MLP neurons of a small language model. Each row is named by its layer, matrix (up: input weights) and neuron, and shows model dimensions 368-431. Each number is 128 + 32 x the weight over its row's rms, rounded and kept within 0 to 255.
After each neuron's rows, "fires on" lists the tokens most often at its 100 highest values on Wikipedia text that the model never trained on.

L3.up1290 [114 112 149 152 164  91 112  84  48 146  97  74 188 138 134  90 105  88 153 127  75 161 196 119 107 123 148  87 168 188 109 148 117 167  47 144 122  76 134 143 107 133 132 153  82  94 136 140 128 118 110 135 133  75 138 143 124 157 181  62  76 114 148 167]
fires on: " of", " on", "ig", " for", "en", "d"

L3.up137 [ 88  97 174 132 138 155 185 116 134  86  91 103 114 162 136  85 115 129 103  91 144 106  99 173 129 100 186 120  40 148 134 151 143 173 126 147 139 124 120 161 103 162 132 172 131 109 144 196 140 148 146  79  58  73  90 101 154 116  89  73 134 123 118  92]
fires on: " in", "in", ":"

L3.up1338 [135 128 113 139 131 157 132 126  85 154 164 112 103 106 144 126  88 125 132  74 101 102 115 152 160 168 170 152 148 152 162 151 110  44 128 216 109  98 133  86 176 126 100  85 138  46 169 130 147 117 141  72 151  81  62  62 116 136 171  93 128 152 101 127]
fires on: ",", " on", " of", " where"

L3.up109 [154 130 131 128  90 123  80 154 142  91 113 169 131 111 154  74 114 114 140  63 153 110 162 145  95  85 129  68 132  76 135 109 189 117 133 104 117 144 125 108 125 106  98 108  85 116  74 176 125 165 114 127 182 125 106 140 130 184  91 163 134 131 105 201]
fires on: " of", "-", " from", "al"

L14.up1164 [102 142  97 158  88  93 130 140 126 111 190 140 166 115  84 138 140 137 148 165 120 132 124 142 132 144 107  99 127 154 155 108 197 107 105 143 181 131 101 119 132  90 110 132 101 167 153 140 149 114 128 121 164 135 155  81 140 118 147 121 147  88 175  81]
fires on: ";", " 1;", ":", " |", ",", " 3;"

L3.up1186 [170 152 137 100 129 173 103 166 134 121 157  88 115  70  94 146 110 115 150 139 123 114 155 166 114 121 108  76 127  94 156  73 164 105 186 119 138 110 107 145 161 126 176 165  99 161 147 139 155 113 167  76  97  78 152 122 128 114 198 121  95 129 154 115]
fires on: " |", " of", ")", ",", " for", "a"

L3.up82 [164 141 104 143  92 122 160 148 113 166  90 113 112 151 143 136  80 101 109 140 178 157 127  57 157 136  91  68 103  92 142 132  66 140 180 107 157  87 105 104 114 101  47 181 151 148 103 102  80 127 134 186  72  99 126 120 151 174 112 147 120  89 156 106]
fires on: ".", " |", " from", ":"

L3.up181 [147 170 114 114 107 137 153 181 103 122 177 153 144 125 214  97 161 126 136 172 123 130  89 147 161  81 199  85 183  57  81 129 133 139 164  84 142 208 143  99 161 113 122 105  54  66 135 131 174 162 143 114 141 169 118 128 121 153 123  78 146 151 112 126]
fires on: " of", " |", "et", ",", "\n"

L8.up1727 [154  98 149 135 108  99 158 112 108  94 148 123 146 166  85 157 127 132 156 133 141 152 152  97 145  90 179 143 115 176 152 128 150 122 108 146 112 109 120 100 186 117  70 163 193 164 151 123 131 157 173 128 160  93 149 105 173 100 133 141 124 127 146 114]
fires on: ".", "-", "'", " van", " inter"

L3.up1420 [ 91  40 157 119 155 157  90 148 110 133  73 101 114 107 181 180  90 104 158 119 141 115  92 175 120 165 182 141  54 134 132 206 136  91 127 145 127 105 135 135  78 156  87 174 107  47 150 145 198 121 126 157 190 103 152 170 113 146 116 157 103 153 134 152]
fires on: " for", " where", " to", " |", " with"

L3.up1361 [105  81 160 178  69 107 127 129 170 121 140 134 164 101 118  88 133 119  74 135 171 155 136 148 115  80 191 125 114 153 136 110 146 152 132 150 171  96 148 125 133  90 135 182  96 155 174 122 140 144 203 106 175 138 130 112 137 100 147 118  83 156  86 147]
fires on: " |", "\"", "'", ".", " 2;", "”"

L8.up989 [137 134 108  97  57 134  95 137 181 138 100 164 136  67 105 157 162 170  74 128 209 168 129  96 161 133  80 145 135 172 128 169 142 138 140 148 107 134 178 107 100 101 119 101  76 147 143 119 131 121 160  72 126 104 133 194 145  85 168  99 187 109 132 155]
fires on: ",", " where", " and"

L3.up756 [118 113  93  95 183  96  94 163 127  87 102  96 127 158 111 133 156 134 132  72 125 150 149 152 157 110 149 136 128 103  72 117 115 145 117 106 172 135  65 142 127 123 153 143 156 127  89 105 156 194 156 110 137  88 198 121 109 172 153 162 129 138 168 148]
fires on: " of", "'"

L3.up1466 [131 161 140  82 122  66 130 155 149  84 139 110 157 145 158 108 155 152 124 151  73 146  94 173 115 200 133 123 172 117 144 163 113 133  90 149  78 152 161  80 139 110 162 202 121 147 153 154 154 200 177 127 114 160 126  96 141 113 152 106 123 136 116 139]
fires on: " of", ":", " into", " family"

L3.up1449 [148  76 127 141 115 136 135 127 149  96 168 130 135 151 129 179  69 114  57 155 115 108  96 156 142 107 143 180 147  68  78 101 130 119 122 101 123 117 142 106 147  97 147 121 120 190 123 120 161 104 202 105  98  95 163  73 120 123 109  86 148 161 114 112]
fires on: "s", " of", "d", "n", "us", "."

L8.up851 [127 174 113  95  77 120 131  95 141 102 105 143 109 131  89  69 116 121  61 126 141 156  91  96 192 140 155 121 106 187 123 118 202 147 100 159 161  75  94 136 182 132 106 138 150 161 147  80 106 100 180  84 121 156 158  86 138  64 188 152 154 133 128 144]
fires on: ",", " of", " the", " called"

L14.up1701 [ 82 167 135 144  74 135 120 104 119 138 131 121 124 116 190 125 178  59 154 136 132 144 155 153 115 110 171 137 116 160 149 142 111 180 100 186 119 128 118  94  55 112 106  81 143 110 185  44 101 137 109 125 146 174 131  98 120 179 120 214 125 119 139  92]
fires on: " |", " =", "9.9"

L3.up1646 [133 150 108  94 100 118  78 112 130 145 163 147 151 197 103 104 171 113 129 168 183  89 212 167  80  67 169 140  84 139 187 113  62 168 156  84 147  99 102  68 144 130 115 108 104 161 104 107 103  86 124 121 112 157 147 117 106 158 177 142  96 128 150 150]
fires on: " |", "-", ".", "3", ")", "i"

L8.up997 [126 154 129 141 183 129 138  69 120 106  84 166 102  74 152 119 107 173 125 141 143 151  97  73  89 103  80 125 104 135  93 110  97 124 150 155 131  91 160 109 163 157 142 101 148 103 143 135 135  70  96 118 145 199 121 139 109 159 105 162 114 118 123 143]
fires on: " |", " in", "|", " from", "-", " at"

L3.up402 [146 182  94 128 143 223 130 146 133 106  87 122 157 109  68 155 101 163  73 138 150 123 106 100 145 121 121 144 113 142 164  78  95  53 146  96 153 139 125 171 153 145 164 130 147 119 147 102 117 189 231 145 100 114 154 108 143  48 122 154 107 112 178 104]
fires on: "s", " to", " of", "board", "son"

L3.up1408 [129 143 132 177  44  86 170 111 168 144  77 160 102 128 107 117 172 162 164 106 105 130 130 104 114 164 173 115 167  81 126 139  84 104 128 101 140 131  89 195  75 136 125 199  74 125 121  55 145 168 169 147 136 159  99  70 126  78 119 224 166 102 144  81]
fires on: "ing", ":", "-", " being", " the", " →"

L3.up1152 [ 78  78 125 131  94 136 133 137  62 109 131 108 137 115  85 109 112 144 172 147 126 150 135 147 101 131 161 171  81 157 106 108 179  69 176 126 158 101  72 149 113 161 137 130 169 103 138 140  81  93 117 120 156  46 143 155  87 128  96 104 135 105 124 104]
fires on: ",", " and"

L3.up1050 [162 162  88 111 110 123 139 112  89 137 171 159 135 152 196 102 129 176 180 150 174 119  93 132 123 107 162 175 135 167  80 139 117 112 204 166 183 121 176 100 107 126  99 153 130 152 133  88 123 115  81 106  78 105  92 154 107 145 153 122 133 104 144 168]
fires on: "-", "e", "m", "ph", " |", "---|---|---|---|"

L3.up1768 [124 135 149 109 124 133 109  95 122  86 164  82  99 134  99 235 112  66 165 124 129 138  47 130 118  98 140  86  58 118 127 169 115 132 130 131  97 159 153  88 147  92 107 112 110 108 125 134 134  90 153  59 151 144 117  71 138 165 131 116 160 155 107 171]
fires on: " |", "s", ".", "v", "z", ";"

L3.up1289 [143 122 135 185 173 192 108  88 116 159 124 154 153 150 141  84 186 178  79 227 125 107 143 162 100 147 150 162 172 125 123 155 149  93 104  98 178 100 142 135 155 142 149  93 112 118 179  89  83 158 120 180 122  92 158  75  94  81  77  59 124  88 180 148]
fires on: "s", " |", " to", " and", ","

L3.up489 [ 67 114 135 126 191  96  98  82 147 109 143 155 134 114 120 105  93 128  82 157 108 168 114 173 146 148 102  98 130 122 134  68  85 126 149 189 123 110  98 151 197 151 107 131  96 126 125 112 133 124 118 131 141 112 144 130  54 177  71 139 158 163 167 101]
fires on: " |", ")", ";", " long", " in", " diameter"

L3.up774 [133 179 113  77 173 174  83 191  61  65 172 137  67  78 123 105 147  84 135 218 138 113  90  84 129 102 162 148 225  98  99  98 154 148  83 138 201 123 125 155 119 129 146 156 107 133 174 121 127 158 103  87 130 134 110 121  96 104 159 182 151 162 159 132]
fires on: " of", " |", ":", " "

L8.up1427 [152 110 134  77 144 150  96 106 108 165  87  77 165 165 123 159 151  99 114 123 167 129  70 103 145 133 128 152 128 166 149 130 108 159 111  79  94 156 167 138 164  91 148 203 141 145 125 122 125 138 112  99 137 151 128 104 140 118 141 134 114 123 153 121]
fires on: " and", " a", " or", " an"

L8.up1690 [143 115 141 129 113 132 132 116  84 125  87  87 172  93  87 122 104  81  66 117 131 110 156  66 166  80 130 154 143 124 121 116 232 165 164 141 186 155 189 136 105 164 135  95  88  36 103 164 139 111 151 115 152 166 107 127 126 144 156  90 110 149 160 121]
fires on: "s", ",", "ed", " children"

L3.up845 [143  99 215 126  93  66 135  86 122 104  81 153 120 153 114 119 113  71 140 114 126  91 162  87  98  78 122 100 172 209 109  87  74 165 152 162 161 115 109 147  82 150 168 129  87 102  68 105 183  76 119  79 136  98 115 174 132 185 119  85 157 164 137 129]
fires on: "\n", " |", "===", " ==="

L8.up1350 [ 68  89 127 176 132  70 191 164 104 114 190 112 201 165  18 118 162 151 142 131 112  79 129 194 133 154 156 158 120 165 118 116 183 149 139 143 158 142 119 160 109  99 120 112 128 162  84 107 108 145  67  85 141 127 104 117 163 164 122 145  55 182 133 166]
fires on: ")", ",", "\"", "\","

L3.up1557 [ 95 139 110  75 118 128 168 119 186 165 115 171 145 102 145 118  53 103  91 137 152 137 169  99 163 128 140 140 132 108 102 156  91 145 153 145 134  95 136  96 127 141  90  92  66  79 158 123 161 159 161 120 132 150 166  65 136 138 100 131 160 156  90 138]
fires on: " |", " of"

L8.up1109 [157 147 116  64  86 156 129 146 150 149 107 118  90 153 172 152  59 139  88 147  90 105 148  31 166 170 169  86 162 104  86 141 131 177 125 132 130 118  71  66  97  83 136 126 150 116 131 116 145  88 181 177  80 145 142 105 149 114 182 146 115 125 142 107]
fires on: " (", " /", " of"

L3.up1031 [116 191 144  85 131 144 149 121 145 140 141 193  88 171  94 136 180 130 162 108 137 140 104  69 123 140  89 109 133  93 106 129 121 148 158 138  54 135 178  73 123 135 110  75 106 150 139 124 112 126 185 101  91 151 123 116 100 113 124 171 126 103 143  94]
fires on: " to", " of", " |", " as", " in"

L3.up1625 [118 104 103 111  90 111 133 147  65 145 166 183 145 132 125 136 121 166  97  84 162 108 120 166 116  82 142 118 101 115 142 117 163  98 125 137 177 151  95  90  78 108 115 172 182  90 111  96 142 158  99 128 224  96  83 130  86 125 153 155 128 188 120 125]
fires on: " from", " held", " to", " place", "a", " of"

L3.up941 [ 87 104 161 120 155  74  80 155 188 137  79 104 216 106  83 122 132 112 192 142 180 117  83 135  60 179 111 119 144 100 174 135 159 159 123 108 146 139  81 177 100 198  64 129 100 146  99 136 143 120 147 120 136 142 130 137 108 136  87 149 128 145 158 136]
fires on: " |", "'", ":", "\n"

L14.up825 [124 128  86  95 104 100 120 142  41 121 120 116  84 181 121  65 153 128 155  74  56 139 115 102 128 120 129 190 135 114 183 133 105 113 145 165 121 139 107 145  83 110 122 169 173 133 152 103 199 154 134 123 122 110 122 125 142 143 186 149  45 117 126  87]
fires on: " |", " "

L3.up1791 [170 134 101 148 150 173 140 187  89 114  66 152 184 142 189  43  83 130  87 114 164 178 115 177 189 101  83 115 144 138 120 133 102 111 107  69 127 198 137  83 121  79 119 113 159 160 162  88  94 170 144 112 160 109  95 125 142 151  99 105 113  94 155 107]
fires on: " of", " in", " life", ",", " family"

L3.up1758 [153 121 102 117 104 143 102 191  98 177 105 167 139 143 138 109 131 129 124 128  84 117  56 151 171 223 145  67 167 151 118 147 145 145 123 118 159 174 130 171 123  98 136 170 134  89 122 201  89 119 185 113 181 118 135  95  88 106  93 151 114 138 166 130]
fires on: " of", " in", " with", " his"

L8.up352 [133 141 126 129 116 121 124  94  39  89  62 138 124 125 118 151 137 136 110 103 143 146 105 145 109 115  97 132  93 103 121 139 108  97  89 108 134 148 117  96 164 130 178 127 147 150 142 170 130 168 147 121  43 117 161 146  94 130 157 154  73 138 123 168]
fires on: " St", "t", "-", "St", "st"

L3.up593 [ 81 136 140 117 137 105 164 188  95 159 152 118 111 180 155 118 105 142 137 143 119 129  77 106 140  93 116 134 116 118 133 182 102 110 106 162  52  53 134 139 111 114 149 140 168 147 132 160 109 148 115 102 193  98 188 101 125 169  97 149  96  56  99 148]
fires on: "\n", " and", " such", "=="

L8.up1111 [129 127 140 141 119 167 100 112 155 137 141 127 152 167  89 102 107 146 167 113 122 131 163 178 158 110  81  96 141 115 105 104 177 131  80  87 120 132 104 119  94 136 179 118 127 109 158 107 122 164 154 166  77  71 117 132 111 119 141 186 120 149 119 168]
fires on: " and", ",", " &", "'", "-"

L3.up25 [151 132 107  82 128 138 143 159 146 129 107 102 141 125  55 135 108  97 157 140 121 173 175 122 147 130 128 117  79 148 135 151 157 157 136 114 175  64  95 103 104 113  96 106 136 140 139 132 130  59 152  83 125  65 128 139  78  96 125 133 138 115 103 147]
fires on: "\n", ",", " as", " when", " before"

L8.up484 [184 152 102 150 132 100  98 179 101 154  97 124 128 143 168 170 154 102 115 105  71 182 119 109 158 204 123 106 156 111 122 108  88 137 115 110 101 160  87 126 145 119 100 165 133 146 130 118 148  95 217 151 116 146 146 108 132 153  84 128 136 130  66 152]
fires on: " of", " &", " from"

L8.up859 [148  42 135 126 145 133 120 143 108 106 153 154 119 172 124 195 119 135 132 131 105 162 145 134 116 184 171 191 122 123  97 114 149 129  90  38  82 151 140  91 157  77 107 148 109 122 116 114 167 159 144 138 162 104  92 160 151 100 130 163  99 142  73 134]
fires on: "'", ".", "–", "-", " ", " Louis"

L8.up778 [120 109 122 146 149 180 130 100 106 119 143  98 148 116  96 110  87 105 147 101 145 113 143 157 127 128 126 172 142 154  92 141 214 124 149 133  41  87 156 107 187  95 189 129 133  69 126  94  89 130 115 121 125  81 102 132 139 107 140 154 104 106 166 127]
fires on: " and", ",", " most", " as", " ", " Most"

L3.up467 [162  78 120 134 127 113 125 122 136 202 147 117 114 177  97 113 176 122  48 104 153 183 123 131 162  81 232 111 147 135 109 111  95 131 150 112  84 102 111 108 168 131 156 132  61 121 153  82  92 120 142 146 211 158 134 150 151 141 182  94 113  87 114 175]
fires on: " (", " |", "-"

L8.up970 [159 187 133 128 157 130 118  96 101 143  77 134 169 153 176 165  86 152 161 157 138 113  45  96 194 120 154 152  73 125 155  65 143 139 103 118  79 189 163 174 197 109 119 104 154 144 151 155 161 136 153 126  95 153 123  92 145 110 111 186  68 134 133 156]
fires on: "'", " a", " through"

L3.up571 [120 151 137 131 139  93 159  94 142 191 112  76  74 151 161  70  88 194 158  86 140 128  81 154  81 133 104 142 122 138 170 146 121 152 133 160 178 104 142 128 147 129 177  76 100 129 152 144 115  72 114 166 146 120 139  80 127  99  91 133  86 106 117 140]
fires on: " to", " of", "core", " for", " |", " in"

L3.up1657 [106  77  97  91 193 124  76 197 123 147 145 107 101 121 101 132 115 135 138 154 117 149 135 141  71 143 166 125 129 102 138 113 168  89 141  65  78  90  77  90 134 132 159 177 150 102  86 140 119  91 109 143 118 151 167 107 113 132 103 162 150 147 131  95]
fires on: " and", "-", " 0-0", " |"

L3.up1226 [131 109 134 127  90 122  88  92 140  56 183 169 107 147 207 168 155 119  74 131 129 102 179 124  90 144 179 179 113 126 127 184 141 171 147 154 162  68 128 156 197 159 188  84 134 116 150 135 107 186 144 125 148 129 144 131 110 124  48 121  69 119 170 143]
fires on: " of", "s", " |", "side", " side", "\n"

L3.up533 [147 168 188 164 116 144 106 155 171 120 136 153  80 132 161 118  69 165  98  85 135 120 142  53 125 118 104 184 116 122 102 114 115 115  85 150 178 108 168 161 131  86 122  85  51  61  90 106 120 135 163 145 154 141 111  93 134 125  40 188 156 196  81 115]
fires on: "\n", " on", " to", ",", " of", " ("

L3.up1326 [127 123 106 125  68  90  95 114  78 130 106 162 150 106 147 103 123 132 139 122 143  99 141 144  66 145 141 140 118 110  98 131 146 150 132  71 207 168 115  99 174 173  64 191 126 100 135 112 105 125  42 151 100 123 129 118  66  95 140 140 120  64 125 104]
fires on: "s", "e", "i", " not", " |"

L3.up865 [149 130 175 103 157  97 145 175 123 173 131  96 112 180  43 136 143 145 174 134 144 165 100  92 174 112 106 117 173 145 196 120 111 135 142 110  75 100 119 145 163 107  86 135  75 100  26 130  59 117 158 209 152 129 111 143 192 154 129 114 163 177 149 162]
fires on: " there", " he", "There", " on", "re", "on"

L3.up998 [ 98 108  97 195 120 103 122 131  77  74 145 141 129 188 101 148 179 100 110 147 127  87 133 162 184 112 171 103  87 148 111  84  83  67 117  79 145 137  56 143 143 209  77 159 151 108 105  87 139 128 152 135 117 150 148 112 158 144 161  74 110  93 112 160]
fires on: " |", "-", ";", "m"

L3.up491 [141 138 142 133  48 119 109 134 138 171 162 196 151 160 162 122 149 120 127 105 139 118 151 165 153 116 105 135 113 173 151 159 126 174  85 140 100 133 129  88 141 184 149 120 126 157 137 105 118 113 102 102 107 200 160 143 130 147  75  65 113 142 113 115]
fires on: " |", ";", " GA", "\n", " Pts"

L3.up161 [175 125  78 111 166 111 105 149  87  89 136  78 164  92 158 155 110  84 170 178 123 192 167 157 128 138 128 125 123 121 123 101  77 129 139 151 109 159 111 141  96 109  76 135 111 106  99 153 120 145 162 122 164 145 116  78 125 121 115 146  96 117 141 173]
fires on: "==", " age", " of", "===", " assumed", "s"

L3.up1331 [100 181  66  74  97  79 143 134  84 179 107 103 175 114 133 124 147 136 189 141 117 197 112 150 110  96 139 113 193 148  88 145  99 136 133 203  79 136 153 111 157 112 164 132 151 196 132 109 133 202  87  83 171 123 146 131 115 175 140 143 145  99  79 120]
fires on: "\n", "\"", "==", " of", " is", " =="

L3.up1581 [ 80  99  99 105 103  92  71 116 124  95 133 153 198  85 105 117 145 171 167 149 106 109 156 139 135 177 144  77 141 114  93 122 139 144 137  54 180 124 116 152 111 117 102 182  80  88 189 102 139 149 195 123  89 139 184 140 132 132 172  78 165 102 162 178]
fires on: " |", " of", ";", "'"

L3.up1054 [123  87 161 142  89 169 150  82 127 128 179 154 116 152  98 135 142 138 128 108 134  72 187 114 116 125 133 125 148 128 143  61 164 157 131 135 131 131 146 138 103 134  92 132 126 127 142 109 139 131 151 116 135 130  71 150  89 178  99 112 107 123 161 148]
fires on: " and", ",", "-", "s", " &"

L3.up250 [115 116 123 157 158 119 115 142 134 103 114 105 135 137 177 158  90 161 137 193 145 139 131 176 158 113 130 126 112 121 163 193  97 155 147 208 201 137 143 130 106 147 103 116  73  67 105 161 138 140 124 160  87 119  91 104 122 126 120  92 161 100 139 144]
fires on: "s", "-", ":", "===", "ed"

L8.up1781 [148 135  73 111 125 125  90 134 122 152 130  76 143 174  77 153 131 120  89 134 182 169 109  82 187 141 107 160 120 190 136 125 161 127 118 128 157 113 166 105  84 108 128 127 108 104 139  91 116 123 111 108 128 149 129 109 142  75 177 123 130 145 112 102]
fires on: ",", " where", " called"

L3.up1090 [138 124  98 111 114 145 103  91 112 167  93 104 104 189 118 156 115 159 133  67 150  86  86 102 181 178 131 130 115 132  97  91 101 133 186  79 155 161 190 134 176 105 137 145 109 153 136 167 159 180 172 122 136  80 147 117 137 186 165 157 102 193 182 115]
fires on: " a", ":", " published", "\n", " released"

L3.up105 [147 100 161 149 110 108  94 209  74 163 116 121 117  93 203 125 113 142 122 109 149 123  41  34 161 194 117 102 117 153 121 132 132  68 134 140 130 100  91 146 145 151 100 130 121  86 170 120  96 109 106 211 117  55 154  94 157 173 157 153 145 149 100 131]
fires on: " with", " |", "er", ":", " Africa"

L14.up1226 [131 129 170 166 107 149  65 133 121  74 103 102 150 134 134 112 137  91 127 116  86 116 127 133 141 120 180 161  82 169 121 177 138 138  65 176  50 149 159  70 113 134 118 145 158 146 131  96 106 183 139 184  86  89  88  96 142 196 118 174 145 118  94 155]
fires on: "'", " All"

L3.up1343 [151 133 172 128  67 203 141 109  34 150 158  85 124  87 112 162 155  93 166 216  87  90 112  95 136 132 111 134 165 174 128 127 142 139  92 133  95 120 109 181 162 129 151 122 116 122 134 120  96 124 158  77 164  63 178  82  95 102 110 133  93 155 132 121]
fires on: " of", " April", " March", "26", " |", " January"

L8.up1478 [123 110 133 133  86 156 103 157 149  96 137 106 117 147  75 151 124 153 111 118 125 197 146 142 144 114 133  84 130 151 155 185 109 141 188 116 122 109  69 103  78 114 134 158 164 138 124 104 135 195 146 153 100  98  63 134 140 125 129 150 127 162 160 149]
fires on: "'", " '", "-", "’"

L14.up1083 [121 136 107 160 109 103 130 174 104 118 129 152 112 144  69 116 129 166 142 117 127 154 105 118 111  69 174 110 103 199 160 134 134 133 154  81 121 133 164 104 116  56 182 149 165 171 178 120 114 148 141  79 117 212 136 109 148 154 116 131 111 141 133 174]
fires on: ")", ",", "\"", " located"

L3.up646 [147 136 152 175 138 166 136 119 116 114 152 157 136 113 117 115  97 101 167 154 189 103 134 137 116 157 111 155 120 170 154 144  99 155  99 113  90 133  97 121 182 103 171 138 130 151  93 112  91 149 121 104 172  84 152  76 101 138 123  91 190 142 139 171]
fires on: " |", "\n"

L8.up133 [ 83 146 135 108 104 134  83 139  76 117  96 132 135 140 128 158 136 129 125  91  94 124 120  97 193 151 152  75 144 104 167  82 145 161 181 146 145 158 152 203 124  51 188 120 117 106 130 185 116 131 137 207 100 187 166  82  62 132 119 145 171 169  95 137]
fires on: " |", " commercial", " by"

L3.up133 [119 141 131 169  64 120 132 111 106  92 145 108  96 156 154 140 144 169 124 111 117 116  95 111 146 108 142 177 194 160 113 155  73  88 119 127  64 137 132  71 175 168 107 194 184 149 111 133 103 146 182  97 108  81 115 124 146 124 150 129  73 183  76 118]
fires on: ",", " and", " to", "-", " of"

L3.up236 [144 145 163 106  86 172 167 110 129 119 183 109  97 153 109 135  89 116 123 104 208 153 162 109 112 111 172 134 143 130 156 139  84 113  92 118 170  80 112 119 118 150 125 111 129 142  91 112 162 121 152 122 133 133  84  77  77 140 171  82 114 145 113 148]
fires on: ",", " and", " to", " Architecture"

L8.up1511 [160 161 149  95 129 123 144 125 121 115 112 154 172 169 153  92  80 136 121 123 112 112  73 146 150 133 122 125 139 102 104 119 129 141 124 128 133 110 104  84 181 175 117  97 116 136 109 109 110  84 136 113  94 128 169 116 142 143 124 127 144 138 158 139]
fires on: " of", " the", " \"", " such", " |", " by"

L14.up641 [159 129 136  61 117 124 122  73 132  62 192  94 147  84  80 106 120 105 106 151 155  74 130 129 183 125 118  95 146 137 174 115  71 148 148 125  98 137 147  74 137  98 150 167 133 115 159 124 148 139 188 111 127 164 145 178  73 197 145 105 109  91 195 152]
fires on: ",", " of", " on", " and", " S"

L8.up1638 [140 135 125 129 155 117 156 147 112  99 125 110 157 141 138 111 126  98 116 144 110 124  89 106 137 100 142 165 154 112 120 151 152 127 120 156  95 102 122 115 140  97 143 134 121 115 139  86 156  69 102 141 121 122 135  84  81 198 199 147  86 106 168 178]
fires on: " ", " from", " |", " at", " for", " of"

L8.up1699 [ 84 176 164 100  84 105 129 183 143  64 130  90 145 182  88 107 119 140 136  97 149 124 182 126 108  59 112 208 129 204 116  90 157 119 125 117 152  99 152 125 113 145 145 137 105 116 134 104 156 163 123 111 141 168 166 148 200 154  77 163 207 148  73 149]
fires on: "\n", " |", "===", " was", "|"

L8.up1183 [115  86 121 110 120  60 126  84 131 153 169 194 143 130 118 152 207 119  82 101 193 133 198  89 138  75  91 155 153 176 107 137 124 137  91  93  91  94 134 146 110 156 120 173 120 153 109 114  89 149 117 127 156 144 167 168 134  37 115 139 140 135 159 133]
fires on: " that", ",", " called", ";"

L3.up101 [114 100 110 143  52  60 155 125  82 124 129 149  98 110 161  72 196  69 145 110 102 181 102 158 168 148 160 137 166 167 118 161 177 106 179 172 115  98  83  80 161 128 133 102 116 106 131 141  96 178 148 151 134  91 124 107 114 151 109  97  78 105 127 146]
fires on: ",", "s", "S", "o", "and"

L14.up912 [ 81 130 113 159 110 132 102 172  92  96 103 154 121 141 124 158 148 100  89 107 116  86 152 152 133  83 124  85 170 124  93 116 152  82 175  89 167 152 163 171 165 137 151 119 181 124 129 137 180 133 127 135 140 146 153  95 152 127 145 138 145 136  44  97]
fires on: " |"

L14.up1081 [ 36  87 149 155 115 192 123 164 179  68 130 139  70 155 145 113  92 123  84 169 154 171  97 100 200 146 152  81 109 115 194 129 116 192  75 130 180 105 151 143  93 150 172 117 146 113  83 155 155 139 190 130  85 155 151 137  50 139  59 133 156 144  65 164]
fires on: ",", ":", "."